{
  "vocab_size": 18895,
  "hidden_act": "swiglu",
  "norm": "rmsnorm",
  "qk_norm": false,
  "learning_rate": 0.00635,
  "max_grad_norm": 1.0,
  "max_steps": 7849
}
MLP neurons of a small language model. Each row is named by its layer, matrix (gate and up: input weights; down: output weights) and neuron, and shows model dimensions 256-511. Each number is 128 + 24 x the weight over its row's rms, rounded and kept within 0 to 255. Numbers have three digits each. A neuron's up and down rows have the sign that makes its largest values positive.
After each neuron's rows, "raises" lists the tokens whose logits its output raises most directly, leaving later layers aside.

L4.gate404:131060117098114120139129117127114145083125113167084107131173163105108113132105119097144106083090135091152124139126149118101138154111159126108122154123132144142081140106136117149100143096119120086099152178115155172140140084121151127174143108109114193101142121166123165146147124135128150167157138117151131116126128098120134123111127136097098119157156135189167137143179135130097120151138124101122148153160119133089176141121094171131125122109096085111120157114083136135158147124123135137134123099151155114087136106135183072129150118160144162153130078135139137131116154132141143144171165109137113125144138137154115143098096128104135144098148122092083155130147099106147073135091149122137149117142113122159127129121125105123146159132149111085136126156135117157141129152123123
L4.up404:153126146155100125135132118135188096118126171136133083117160143104108113106100108090150140120133136098077173137082090151083138130142163141172133067137139111113124126114127110135162092116144152106101139106140139128097143088137140112076118143117105113131155135123104149103162165111116153130117142145170134124149093128148121102162141085115132149103135146125142143102106128121150146150116123145148164138187107114175088132149076160145116162160118171145117124136100108121149131117125154115163152121153131128091089129099086153141140123110151121104111131077151096116122137134147137128154155110151121096147134136120099121158142117125142097108115134120109171077143166125108133098149163102100153135186139115142156125097119135135147134154118126121131148163158117152093117095087150
L4.down404:140125111127123143123106132148148107182125107129146147159100150122093115108135114135139084108091133055144126135111167149133147117125132105113111120151174159145136105133198088136086142112147133149098114156154156156101112106123155151129133127159138129093087130145097130157142132122113142115121158139153157138123194157111145153146140145070140147134132164131160119104145129107099120189107161149096123147194172116163129142137103160118123163142132119153106147122135120127161144154129110168133123125075106113103132121147119124109133158140115116146121146110089135130126160122113135167116124132145165123072128087148111119146119116093166138088096147150128147125122147171133113133149130082128125171157101149127142136144171137144112143145147118096128121169142129092114099101146095
raises: "ible", "ibility", "ited", "itor", "rag"

L4.gate809:139141145151105115114129110153123119104096178145126129117129073114121129146171121085120141147149135148128157152124147136137154106084103127155154132150131142150162152127135166169126140156131132125091080123087098141148122174093131125134125136138175145138087151159097113096125133144148138186113113115182095108114114076143118154149099099139184148160125136094098167114098120142140111112157117130130126146124204133117141159128165128162177152162158120130121089114128165115149139147148166148099151113181107099099135103103110165140131116145156173106113117090146116096114138130126126089117117124132132150128152107123109100184114114105127138127126078145122140127152118097129089128122130129122124154145143126129136150129132111083131129121101151113107149155191147127133171102195115
L4.up809:131129118128132086139120124113105120155135104139133144150131106130163125128144106122163195114112109125124124096145128111125143139147157101133170169135149133098144102156137110132112124140108140143124139094089121132128113169142131142157115101106138149103137116108117141138149133114110132112090102125165154114097137156160141149156156100132134098089155128140137159164113131160114116128170140098141126146154131170122124089170102138180187154106136162128088108120080110079103174116109150170146118143183126140087158127150187175126153118157129158122135131130118155138124096140157147116168092127122112163094126133145179129109117117133140112119150094134131102163137133119154111181144181126125078143126128160142162124109103131140126123123155169127136117101134105131150155098129186
L4.down809:129135101109153101176132149140064135129133078110119182137135100132162129112148106104134122117088132179163128163106131108149165156156120153100115106109136181142164151103134138131112124130145130107140111137133128149144111145139128158119099092122147161118159161094121176117157102097160153111109129092128180131149118130150143125146115112114167125112111173091067114182142143129135133126176126166134166139125142103103095147149165133184124142148125079160133115132142107103074149113160134145100161111154093126112121168148141142169146109096148176087115123114097137156093114134154135140119080135102119122151139095101180111141104114133133133106130139115097133141133131082138125172125139140149125122116145129184128130139132137125122075126099103084120112135129102125110135148098122
raises: "ures", "urer", "ure,", "ure.", "ur"

L4.gate1360:124105120114126147139143128171146084157140102117133108153105185091141076119157112173061144103113096125134134171162118136096124160127080121117137064104164175099184143144166138142103145116147128140119109157131176178105120148073085131142176089114146106142121146128116119163140115129142098077118117134092097139126103142140168164126115164092121140120138139139110148104137161144118145123131127111136097095089142130136144131106146139125142119100116131093123134148185126140157143077096124126132119125139134138113157094109105166134117123116118093079141133123092112138153155118107128162121116140135139123180115133164107115101115154099081125115109122131126157142151142113167134115113127099149165144103142107138104122153108147129150089101104110172125109097117162142081118076151085
L4.up1360:104123150074165096115128134140140107125162150126120106163092095081171138115092145146126108097109148102141116168095149147180143127152153116108109077102099136090162132154138124145142121164195170154115107139136137111133136139127138101115115125077126124136086110142104108105143156102148127118116106137134153140124118115104137097087155113119122130159131113160147115112112136104141126123135123129163140134180114133122103166134103119104162122092130139133110122095161130092151138158141150127121157108116110140103126139115132127163128098073113116133124133092108129103131127140164104101087122092117121130150123113123135061182137104153161112159113060121096151135104138178123091116119139152137178128119146113195102072108148117137157102133113147118121117155161121124171135103163118
L4.down1360:104158115106138135147157114129155105141132117154113146172125106084126099136123099110123182156149134168159163122129117127082146147128100093137125131115124124127142105087164101107046125182125125121140152119111126159128166168146153120128132107119172105130117171147150129126126168126152145170117144107150132137115114141142127125108110126094138124113128139105137205129162160142119131155133123131156145098121154140143092099095126159121138125108155150105103112105107149158126134141123114127133125148133119133127157161097132159113132125128120133111129124149135123069113144106153104160098154167104164160142100150173130088108120140124111123134135114148140161166094136115119122136113136088163137150158119128105114147125132148106126171159083144122091121126109107126089175109154107
raises: "ette", "ased", "ça", "oche", "za"

L4.gate543:102147120136087153156152143148163118117148117119146110123160080098122125077098133132101158125133106097129157093133101157117136137123188094123166100127142113120122139109154139160133164118104075145132151140160097090141140133128122104153081158125196132117163103119142127132152133117130131136148104114130146119095134126122147095082107126093147097152138127120086143114152155096092136112119129135129131104136128130088105134129147130130151124140141124103113075123121113144154151133129178105124173138108097121131136138132145159144095138108105153146153172169136154078123105106125120100115173109121161080111114096149101090145204084115134163146152104140114156071101155152108082143076102141137123134119135151101135113127162160148151084101147084130118119112104111124161117117097165
L4.up543:117108147130161138105113116134128093138180166171070125111123152135127140115142122141108093095106096123139186130147100104141111140151133151149100118127097094128129130115121115095147157156100174133144111106110122073105128124091143150085120130117080097132127177148113126141138165142139114159124144137126126159093133150135104143125114109124139141162135111109150141096175153116133084121134140074144117113102093123124131115090144093136149132102090130108122118143158139113078123157076159112160140100122114121124101163113092136106164094149091128105150148112150119124107119135121104145139131099131093123133176118112106115158113124124116107085150121101111137070130094111073130151169106129154120149143135166111125130105113142154126132124119121139108129149106148131146107107113148
L4.down543:117142128156111168131148074143146112105074155109149113127145096125099115145175144079104116132127123090088118068111145084129121160095148099139169140121082155159145057113118114166105131125138122160159132114120125116142113123104116149152109152114125188138122108129105116166142139117121118134099142129173164116139126110094131104116131113111157153123122104108140136130143103170138152151115124073127118132150148145130113217132119077158091152106132148114110159144135152130117149161107151124131124127126118128107105152120138084116107122139123124112121134168146128162104083128128131091120118133176123084126092096148136130151162097129131163134128113099176138117114143139110084165127108124143134152119113106135142149166122190157094155082172094125109176137087040087089127153173137
raises: "ti", "sis", "s.\"", "s\"", "s"

L4.gate1884:165128144061132112141124123154117118103097170130109089074101122111134127163146157115106138080128146147128126156109103092085116135145122105086147131120123115123142116111143129108169122126128139101111130138142158079171143159125157149141079143129120139115180108123120171161154115149131129164099135108099166144143130142148132147109135125148116126128120117104162125107131118110099095154111103098169100120148151144127132139102131117124128134123092135115160156119157100120129125140159135104098104164093136143090129124127133127185090113145131130123140143192134100165135126150148103144089140155150160163151150172140067160079130090139079122107106119154119121146103152135120115085114127142123129147101151132100117165121118124098153135111140128146179114157098159126098165174153142
L4.up1884:095107150136125136149135103109143139138122125123110155148113122108125119122137139153104113124115138145102117134133092109125104116070106124148139123118141110104120144109145132149108088164118098092133091152144143140139103152148126116094138142073172136101112151144098108116084122135132173121122169145138140127085178148145117093117130117159111145078144130114137099107132133128112161132148162166143116132120120160160170132081084091129099123089078142120118147140117138104081201150138143137132100111143174167111128141152116125117111114113112156128125119138157159136119156138106100093144158094089080112096160132118131125132133090137150126068107163121157070117128119110095116089084140172096115159127104086094080134119121133126143166138115123147149118100098117082097154137139175
L4.down1884:116141109119189112099162106127130124160164108119118106148101081156100101072088141125128109102088168106130132154150200120120124128132102167148150172128168100115145132115126126127106128140122143149119125112115138102165128132121105188119112117108137124103126156113137148122140104105109099092104122135123083148165155100104122160088175079131128129129125097092161107124132116125115107090148118104152132116165105151175119099116112145141154154141118128147114117148148112149039167150136136101089119135118109141108153137091132118163141090130094187120122151095106109148100144189140104172158123154140133109135118142122122124094106122086109104112127106141109139124147152155131118093120139109139090156095124163126057126137154100159147114130136126097093109127136148124087172125127157
raises: "lon", "ogn", "re", "ruit", "ris"

L4.gate324:162151129149127106146139130111116132157123104116122114124136133113158122111122112142116136091085164125153106146117139124135163127123108170125148095089190138154137110131134087118129150147116092144125143114105091108156127122126158175088143161144159111123147110089102125089146136126144095136108071162103113084071113139132176127132129126130143112157152120109134158124112112145139138155077130096133084174165133107153121152138100148127128125154114177104133105130111144099045153139093105127097080160134101097085130143116101137146106113079122107089170135127124127147138165120120206164083137097123117076151103102138091117130155081169110125111115088091126098118103114147108118110120127117134118112151107109113166141107140146109163142131149106151116155091104099151111120108142100
L4.up324:094130099115138122169105130104096132158124094139132121135151165091111176150166118123124117119108172154127138091129161141172119161124121147179075113121126104130148161126142080137152076087155100101104097166148101142131129116130146143063114152140148133153164145139126126132088113098158145135191114138109133107093111131126121140158130106148149118109158094122096134154079114154136171131147129098160120118126156155128131139120130131078107139087112135113167141162154115156106154137104142118091123123167125164098117095120147122145104097105128103105099164159122113083174173101129150139121157138157097111150088082115111125135147090115087132147136125081135108134152155136121129158118138126106172151130129184138158139134138133099158146106135118160127125111138117125116139111097128
L4.down324:194204112154116141144147162113116114134092140125138099101193116082160144135135128106121139140083131139154127149130084133137127111123142088114158137112138133149109130131158140128128140124101132127191102144111137135177098113144164109087154159104127151126145087137127150108140138101124111148115112143069147126131105064115126127140121099133143146165119143136120145142095156123147115100174160090153121143156138132104168105143097133151128118100147095137143125142136152126142136127118142168118085146150087162085106150078121092135121110122120110144145129162132135163146129099148113146118142106138106167187136103153162145142167099088115153097132132129136134177139120112180172103106193172146101137144118134120137113121167129168145152145134134127125120102118167143157118125128117
raises: "t", "ing", "s", "ments", "ee"

L4.gate989:136096129154154160144142129090112178123132147112137104099105098137116087169122165164157101114164183114155094143154089090116124179157155119103146126150120142129106135127140105152142147102113106126120153152124089153121107116084109109127121123102109134143154168170188103144126116124095101154130141136138116135185156114138142142134128163127147167127127088152137143177112129150129103091148121127108120110145131131102148168133102148097122118084147147185109142110130130116135103108095150136154143159103156145171148131140166102123166161145122135090152146114124165164181137084115136151137088125135120149127172181138132123119091134107103164100120064134105096126106139105107087190082139140111134127155168129151122119095129100143161109115140120101131112102169173197165160153097128
L4.up989:100181093131108099112159098110117101182138141129109087121112117107105124112105109138128189137127132133115131086174110094089108121152123152108169123140141117120099116145191167093133099132112121131136156136163114173133136127159087102100162173135116139150143121109132144145126091119123132125100115125117101117154115149163194088088133124150117152118138086093117113109117126131129089123129106115149107152151107139153192151085177166117136148145094128156130133119131141104098126137120109137151111150152121159138116144120104156131129134134158107155081156144158159124121186106113117140112126093131121130098126118157157101127119112082118177109121102107147088157113143094109099153113060150124135114121151149147121132101112112089140150136142131112119107143160071141183134154118114
L4.down989:097152118137162138119109142120140094103146123142114120121100110105130091082152081106106131163127163148121134117109113070143161127097152102126090119154119098141125183100173137143107099120105116161174122117144141136156128087136151112128127081115135118136139104116140187139119111122106151151155105109123135114199162153121157115108135107147079146119140171110142107117113181118179126086122120146093097142178168136106116106156118088118123126105119127133162142139115172119122156095111124162118135129173104108105114116122103147128106108139110109153128109141148134120158140124142138158140113137113145131082093164158122097117104180146086139120098106126124105140128140096175124126092151141089119124125148140115066104111096126136121107123110120129144114162152114123126139121144147
raises: "ident", "ince", "es", "ult", "ine"

L4.gate1044:153064162156147120129161112147140115154121092150086101133123125138131099137118113125134133134111110108082177113085138125127153145139103112093117079095134103136137150114137121128143114170119131126127070162161140105095176184202148066097152107150152098122132082133103169149117094133137149154081144130126100116151147127123175112079123147132113143108115158091140110153142178177144136106128070123129111131161133102116149137125111153091128113159120127111104130129131142089078160117122144117084123160155106118118141140127111165157126130136113089099151087145145128139184118080133140105131143155138138148130130103140102081134145100137138125119122125146120117110137120083134150139114149117143116118073124135158117146132143184183162118134139130160097136087093174106148127153142138
L4.up1044:141128122109114098176160121142128129115120140139110122178120098143077152142115126183126105106125095115147111139135143105157142115142125123118087074116136121111113105172116103191148162103100129140101085099133082107151089114135151158118112105131148130114107151161082144101132110120137109120141120141160110129119111125114160136137135130122118166141160173129116126114139104150115104140157134157114077106122085157101143121111154157123156104116130120146155119075161144109083134106116107089100134131206107161127151087096126072120120125125076142149117116105104090118117117151130130117111149097155138078124134128123100112134105112101110106169120149117049146110105189176115109127145162128109192168109135145072147128143103147144127160117141107155162171126143099093161121141122156
L4.down1044:138125110131185081145121135140113148126104122106130132147175136138155122120138137121119155172133117176132190146124151131092178106128169107130084113119094154113158104135109112113140093147133119103128118182146146148111099150153162108113145131119120157113140128148156092134112105151143159081148110118160139110191150138142132120113144113145112129100096140139062100149158119128109163122179114138144152123135130104145125152161149135141158121163133109114070164125130148102157135130127139116097118116129075164133130073161115137116117136116165120146184104139091086138161138121159128097149133144082103196104133098158100139132149106087146103108111116097096107110122120133129124098134108126107124182130103141124137110097072116152091100129116098111146110143129113116149078090140126
raises: "ans", "lette", "ille", "z,", "ans,"